config.toml
n_layer = 21
d_model = 512
n_head = 8
n_kv_head = 8
head_dim = 64
d_mlp = 1344
vocab_size = 32768
activation = "swiglu"
norm = "rmsnorm"
norm_place = "pre"
norm_eps = 1e-05
positions = "rope"
rope_base = 10000.0
rope_fraction = 0.75
qk_norm = false
attn_scale = 0.125
bias = "none"
tie_embeddings = false
parallel_block = false
init = "uniform"
init_std_qkv = 0.0274
init_std_o = 0.00423
init_std_up = 0.0274
init_std_down = 0.00261
init_out_by_depth = true
optimizer = "muon"
lr = 0.0128
lr_mult_o = 4.0
beta1 = 0.93
lr_head = 0.00582
grad_clip = 1.0
warmup_steps = 200
schedule = "wsd"
decay_fraction = 0.7
decay_shape = "linear"
final_lr_fraction = 0.05
batch_tokens = 131072
seq_len = 2048
doc_mask = true
train_tokens = 1103000000
steps = 8416
dataset = "wikipedia_en"
MLP neurons of a small language model. Each row is named by its layer, matrix (gate and up: input weights; down: output weights) and neuron, and shows model dimensions 256-319. Each number is 128 + 24 x the weight over its row's rms, rounded and kept within 0 to 255. A neuron's up and down rows have the sign that makes its largest values positive.
After each neuron's rows, "fires after" lists the tokens most often just before its 100 highest values on Wikipedia text that the model never trained on. A number after a token or word is its count.

L13.gate444 [ 78 162 104  98 123 139  94 139  82 107 120  93 130 134 134 141 107 109  72  90 152 134 123 102 186 123 143 141 162 123 139  96 145 101 134 163 133  90 131 140 131 115 138  96 107 108 152 111 119 101 101 145 101 131 147 100 161 119 170 111 165 110  91 165]
L13.up444 [107 120  77 146 122 131  74 147 133 111 163  98 101 121 107 114 123 103 105 122 139 119 113 136 151  95 119 185 125 144 122 102 134  94 129 154 125 148 128 140 160 142  95 100 149 173 105 142 136 127  98 167  85 132 149 116 128 136 118 112 138  89 155 118]
L13.down444 [135 121 139 106 123 158 140 132 117 120  93 155 175 105 160 154 131 115 108  95 115 126 131  97 135 113 130 114 128 105 104  96 147 142  79 130 150 119 108  97 135  58  98 176 113 136 141  93 122 147 134  95 155 108  94 138 129 135  95  90 146 144 175 136]
fires after: " " 55, " (" 5, "-" 4, "3" 4, "." 4

L11.gate932 [139 136 146 117 118 140 117 141 104 139  98 107 160 158 112 116 114 116 161 116 123 147 129 119 162 144 108 162 144 101 170 132 187 134 136 171  98  95 154 121 116 140 123 128 118 106 117 120 147 153 142 133 123 154 167 145 131 135 145 117 178 144 113 137]
L11.up932 [151 119 181 142 141 141 121 176 106 137 157 123 131 122 118 145 102 140 159 173 132 124 120 154 127 120 116 153 171 106 155 112 113 111 118 141 108 143 151 142 124  91 153 134 132 124 115 136 120 153 165 149 167  83 108 167 102 149 116 100 151 121 128  56]
L11.down932 [165 139 110 138 162 155 102 127 121 139 155 140 117  99 140 123 176  96 114 109 136 156 155 117 125  92 169 113 146 107 162 130 108 158 123 124 152  80 125 134 132 156 150 121 126 147 154  95 113 160 143 158 133 134 157 118 161 137 108 138 149 117 124 149]
fires after: " " 69, "-" 7, " in" 6, "–" 4

L13.gate810 [136 168 119 144 148 131 125 101 149 110 181 147 131 131 145 132 147 162 139  89 125 128 101  82  91 122 144 131 157 117 148 115 102 131 106 109 114 144 133 128 119 122 114 142 153 152 140 148 112 103 154 151 117 129 121 147 116 108 165 131 151 144 108 164]
L13.up810 [116 121 160 102 108 147 124  77 160 170 106  69  99 125 148 150 167 146 188 124 150 110 111 118 116  85 122 145 125 144 108 146 143  96 149 123 163 131 154  98 138 101 140 149 122 175 146 118 127 147 118 121 126 129 116 130 125 154 130  93 157  86 110 129]
L13.down810 [124 131  83 141  90  92  76 152 115 151 133 111 117 162 186 125 166  78 172 112 165 144 107 128 127 200 137 151  86  63  92  91 127 110 141 131 159  86 133  95 119 125 165 112 158 140 126 111 124 120 121 139 135 114 132 136 115 150 152 142 112  87 163 148]
fires after: ":" 20, "0" 19, ".m" 13, "." 4, "1" 4

L13.gate472 [142  81 143  93 166 110 106 125 115 147 134 120 114 145 132  93 112 130 105 119  69 110  99 135 121 164 154 104 107  99 112 116 132 136  82 187 178 138  76 141 153 133 124 113 158 144 117 172  95 114 110  70 150 133 159  82 101 142 128 136 149 126 114 147]
L13.up472 [ 77 115 167 108 135 138 110 134 113  90  85  90 125 171 139 147 143 136  97 118 149 172 133  96 138 129 121 107 114 106 159 128 134  95 121 145 135 165 118 128  98 125  85 113 152 134 128  92 129 144 145 128  98 146 115 125 116 111 112 115 151 117 112 160]
L13.down472 [105 118 147 111 149 132 128  90 114 192 170  91 154 115 126 136 158 125 159 127 116 126 140 150 133  93  94 103 161 135 132 124  95 161  95 159 125 114 134 123 173 107 121 162 125 106 130 116  84 137 113 118 150 104 117 135 127  87 106 132 155  97 100 133]
fires after: " " 31, "1" 20, "2" 11, "6" 10, "3" 7, "5" 7

L16.gate82 [154 130 150 144 130 109 154 108 120 125 133 126 129 149  81 128  98 147  97 146 117  94 152 136 108 135 110 111 127  86 114 113  76 100 152 117 119  67 132  96 123 121 154 137 108 136 139 108 179 153 117 150 119 132  99 110 101 131 139 158 119 130 104 161]
L16.up82 [121 152 115 142 126 109 159  99 126  77 133 160 146 132 157 126 110 143 153 156 112 127 147  92  98 166 124  91 127 111 146 124 114 124 161 146 127 133 136 159 144 159 157 153 139 135 169 158 128 170 106 134 171 109 105 144 143 132 165 172 115 156 124 154]
L16.down82 [117  89 188 118 189 156 144 136 101 115 114 142 163 137 138 104 108 127 137 141 119 117 111  91 117 135 110 112 113 146 140 154  63 125 150 134 116 146 140 120 107 109 122 169 146 122 132 101 123 103 152 114 118 102 122 131 124 129 153 126 116 156  51 167]
fires after: "3" 16, "4" 12, "6" 12, "5" 9, "9" 9, "0" 8

L7.gate1204 [113 101 109 122 121 133 115 139  82 132 198 164 101 124 162 117 173 141 149 108 150 118 111 121 142 116 110 159 166 143  96 124 101  94 136 133  89 112 115 157 120 123 103 120 156 127 136 122 124 149 121 128 155 141 115 141  77 118 160  85 123 107 120 181]
L7.up1204 [108 105 144 145  99 138 116 129 105 155 153 142 129 130 155 106 140 150 123 131 167 124 106 143 128 103 141 146 151  94 118 141 148 115 120 113 113 128 166 145 100  89 136 180 143 147 116 128 120 147 140 125 125 160 134 127 116 102 175 131 135 111 126 156]
L7.down1204 [131 134 148 132 140 100  87 100 128 140 169 150  91 157 147 120 137 153  98 145 123  92  83 154 128 133 120 106 135 154 114 133 118 114 122 131 137 104  98  93 127 147 123 158 147 148 133 132 128  86 140 127 134 100 144 102 134 115 102 162 148 134 127 135]
fires after: "0" 31, "5" 9, "1" 8, "8" 6, "2" 6, " several" 5

L16.gate554 [131 111 136 147 120 117 174 129 119 145 126 100 106 124 132 101 134 139 112 109 103 160 142  74 137 155  97 130 147 107 122 110 108 122 116 125  95 156 167  85 117 130 124 144  74 135  97 103 155 154 124 126 127 117  78 123 126 130 131 141 157 141 133 153]
L16.up554 [134 135 133 126 124  87 151 120 137  98 142 126 102  87 149 121 118 138 139 136  85 152 118 101 115 118 125 170  84 144 124 156  71 117 129 115 114 139 123 159 145 139  88 156  94 133  92 132 144 174  90 145 157 119 143 116 132 157 136 114 132 120 144 119]
L16.down554 [148 104 115 131 161 123 168 149 145 127 125 137 124 112 110 115 111 167 130 123 163 124 105  97 163 140  90 152  93 134 149  97  82 109 162 155 129 123 102 103 140 139 124  74 165 158 127 116 167  98 147 110 137 119 105 131 161  83 150 137 142 120 144 128]
fires after: "0" 61, " \"" 5, "3" 4

L12.gate493 [118 134 106 114 115  92 130 138 149  66 135 141 112 104 119 126 110 134 132 113 161 126 105 138 120 115  84  97 123 109 114 130 157 168 167 125 131 125 116 123 155 135 143 127 108 113 139 175 105 122 152 123  95 135 148 113 124 118 132 157 149 150 153 116]
L12.up493 [133  83  97 133 134 102 171 138 117 118 115 101 153 162 183 107 139 114 135 105 119 139 142 127 124 149 126 131 152 157 128 168 147 127 130 108  99 114 107 126 100 125 126 166 128  88  83 141  92 101 114  93 170 161 197 114 168 138 152 132 158 157 107 126]
L12.down493 [ 90 102 149 107 101 149 115  90 131 143 120 115 118 139 106 143  98 156 127 138 114 127 144 117 115  99 135  86 124 135 112 111 156 140  91 103 127 172 163  98 144 132 163 139 124  99 140 116 113 134 105 128 116 150  98 167 142 174 141 105 139 142  92 104]
fires after: " " 26, "|" 20, " |" 7, " (" 5, "." 4

L11.gate1134 [148 136 155  92 142 144 148 126 156 110 147 124 162 164 137 136 139 105 132 156 150 117 134 138 185 134 153 172 134 107 100 112 114 107  98 135  85 114 113 104 103 111 117 100  71 146 154 140 134 105 137 179 131 104 128  54 141 171 159  84 141 137 152 149]
L11.up1134 [163 129  81 122 156 112 122 181 134 181 140 103 118 119 154 109 158 129  95 154  90 121 105 131 149 157 136 152 132 178 161 117 116 116 170 190 122 102 131 153 128 131 102 118 150 112 123 122 211 153 155 149 119 160 105 113 138 149 150 161  99 129 152 170]
L11.down1134 [131 130 115 122 103 127 128 131 107 148 127 106 154 112 128 120 146 110 170 150 174 161 139 119 157 127 170 125 152 125 118 130 139 174 140 163 151 153 115 117 112 163  93  94 130 107 147 158 192 146 162 114 155 132 100 145 123 135 118 145 111 145 133 190]
fires after: "2" 15, "7" 13, "8" 11, "3" 10, "0" 10, "5" 10

L16.gate216 [100 137 168 170 119 107 100 143 142 141 112 150 127  87  98  98 159 120 115 134 111 119 162  91 110 156 131 139 117 116 138 118 132 123 116 107 153 183 156  94 141 116 143  93 100 130 140 159 118  89 165 116 122 112 132 138 127 104 121 169 161 121 126 143]
L16.up216 [163 118 115 129 146 141 121  74 136 149  96 109 127 131 153 159 151 113 156 126  89 140  88 128 152  96 100  86 104 134 136 127 102  91 104 134 115  70 121 158 115 144 140 135 147 150 128  91 127  77 144 119 152 186 108 159 119 116 119 141 122 127 127 128]
L16.down216 [165 116 111 106 130 139 128 130 128 151  79 119 120  75 141 164 146 119 113 136 121 120 105 151 135 105 134 116 122 138 106 132 160 157 119 110 183  53 124 123  98  99 127 134 138  88 113 113 141 139 112 144  97  98 141 113  90 109 127 131 155 123 131  89]
fires after: " " 52, " (" 7, "\n" 7, ".\n\n" 4

L7.gate833 [130 118 149 174 103  95 171 147 134 124 141 123 104  96 100 124 104 131 134 110 148 131 176 100 108 131 139 103 137 176 126 145 135  98  82 139 106 149 143 167 106 174 111 125 100 110  94 188 128 131 154 140  82 142 133 143 119 127 109 127 138 149 149 123]
L7.up833 [150 109 122 116 160 122  93 123 123 131  86  86 113 135 129 101 138 127 125 155  74 125 144 113 121 146 142 148 131 143 120 123 114 116 102 104 106  90 104 136  58 124 144 186 132 150 114 166 142 168 112 144  84 167 140 107 136 177 132 145 141 104 116 153]
L7.down833 [126 172 181 112 129 166 161 133  89 100 101 117 131 132 121 141 111 133 144 125 173 163 140 105 104 124 107  86  90 168 144 121 114 140 147 119 113 130 170 122 128 129 167 112 127 117 126 128 126 110 127 130 101 127 126 111 143 109  84 119 122 133 148  97]
fires after: "." 37, "," 17, ".\n\n" 7, " (" 5

L12.gate1044 [131 103  69 158 124 171  83 133 120 130 130  97 124 107 123 142  77 116  88  92 143 142 138 154 154 150 158 119 152 176 132 163 147 136 171 134 128 146 134 147 102 135 166 150 119 107 101 164 171 140 178 112  85 116 108 163  99 122  95 118 132 115 125  82]
L12.up1044 [135 165 147 117 143 157 158 131 122  95  66  97  67 163 118 125 153 157 135 143 144 132 151  96  97 137 131  96 139 123 144 162 128 137  83 160 135 181 136 129 144  95 121 148 109 160 147 169 124 132 172 124  83 169 141 161  93 105 127 138 142 116 142  77]
L12.down1044 [ 97 142 102 123 162 133  93 148 188 108 161 109 127  97 120 142  67 110 150  77 100 152 117 136 170 121 137 142 136 169 120 152 152 119 178 115 113 165 138 120 114  98 177 148  88 145 105 153 116 128 156  98 100 107 162 115 114  83 130 129 125 104 159  72]
fires after: "." 45, " as" 9, "," 6

L7.gate369 [150  86 138 133 112 125 129 105 136 132 138  71  95  79 123 134 125 139 143 120 121 114 149 152 121 114 154  98  75 143 134 137  98  85 105 143 165 134 114 100 125 143  98 102 100 118 105 152 132 117 162 145 119 138 136  98 105 135 133 159 164 166  83 136]
L7.up369 [144  96 132 104 150 111 101 125 101 109 168 140 122 158  79 126 133 135  95  97 136 172 140 120  93 109 139 126 166 170 107 171 167  88 120 133 125 111  99 124 119 168 174 162 160 132 145 153  94 154 148 127 118 112 100 132 114  94 117 101 152 111 142 147]
L7.down369 [163 131 184 135  77 155 155 161 144 122 164 131 122 141 143 132 166  66 127 115 118  81 120 127 142 118 121 123  62 124 118 124 160 150 161 139 133 104 117 158 137 120 122 131 155 109 121 169 142 136 141 117 125  96 153 137  99 100 121 126 140 139 125 161]
fires after: "." 49, " \"" 16, ".\n\n" 7, " (" 6

L16.gate598 [109 111 141 106 156 120 111 107 157  90 102 178 125 128 163 107 147 111  98 149 152 124 124 109 189 162 151 126 160 161 118 124 104 116 108 134 109 140 111 129 143 126 126 166 102 102 116 177 148 136 115 117 131 167 202 121 138 116 183 156 121 113 119 113]
L16.up598 [138 101 175  92 144 116 116 136 149 135 111 114 101 160 144 130  91 138 128 170 142 133 145 148 129 146 151 153 159 128 145 132 148 124 122 132 108  96 124 124 163 139 127 134 103 141 143 110 141  95 138 109 145 131 122 142 125 110  84 140  96 130 142 129]
L16.down598 [ 94 133 172 139 164 114 107 143 156 121 117 120 119 159 118 148 112 110 116  73 142 149 129 149 109 148 137 104 109 181 121 147 136 136 165 133 122 127 119 184 148 150 154 126 115 115 122 149 140 106 107  74 111  87 143 126 139 127 123 152 146 169 113 137]
fires after: " " 69, " (" 4, "==" 4

L16.gate648 [150 108 114 157 152 102  73 125 100 150 152 130 162 144 101 119 143 132 126 160 113  99 159 186 170 130 124 159 132 127 116 116 111 125 141 118 102 125 180  92 114 129 129 164 122 112 106 157 145 132 121  67  94 133 164 102 154  91 179 135 135 122  89 130]
L16.up648 [134 130 142 155 100 101 101 182 109  89 144 102 123 122 169 120  76 107 114 111 132 166 134 121 130 115 149 107 160 141 193 114 147  98 170 175 156 139 144 173 146 123 123 131 130 133 114 116 134 169 139 135  99 146 147 148 106 150 139 128 134  74 141 163]
L16.down648 [169 160 118 109 140 138 125 119 142  67  93 128 132 100 123 116 150  87 133 130 115 126 115 155 154 160  89 104 107 136  95 147 152 121 147 120 170 117 113 146 150 120 130 137 136 113 171  90 101 180 144 116 132 114 139 107 116 106 126 127 128 154 142 142]
fires after: " " 80, "3" 4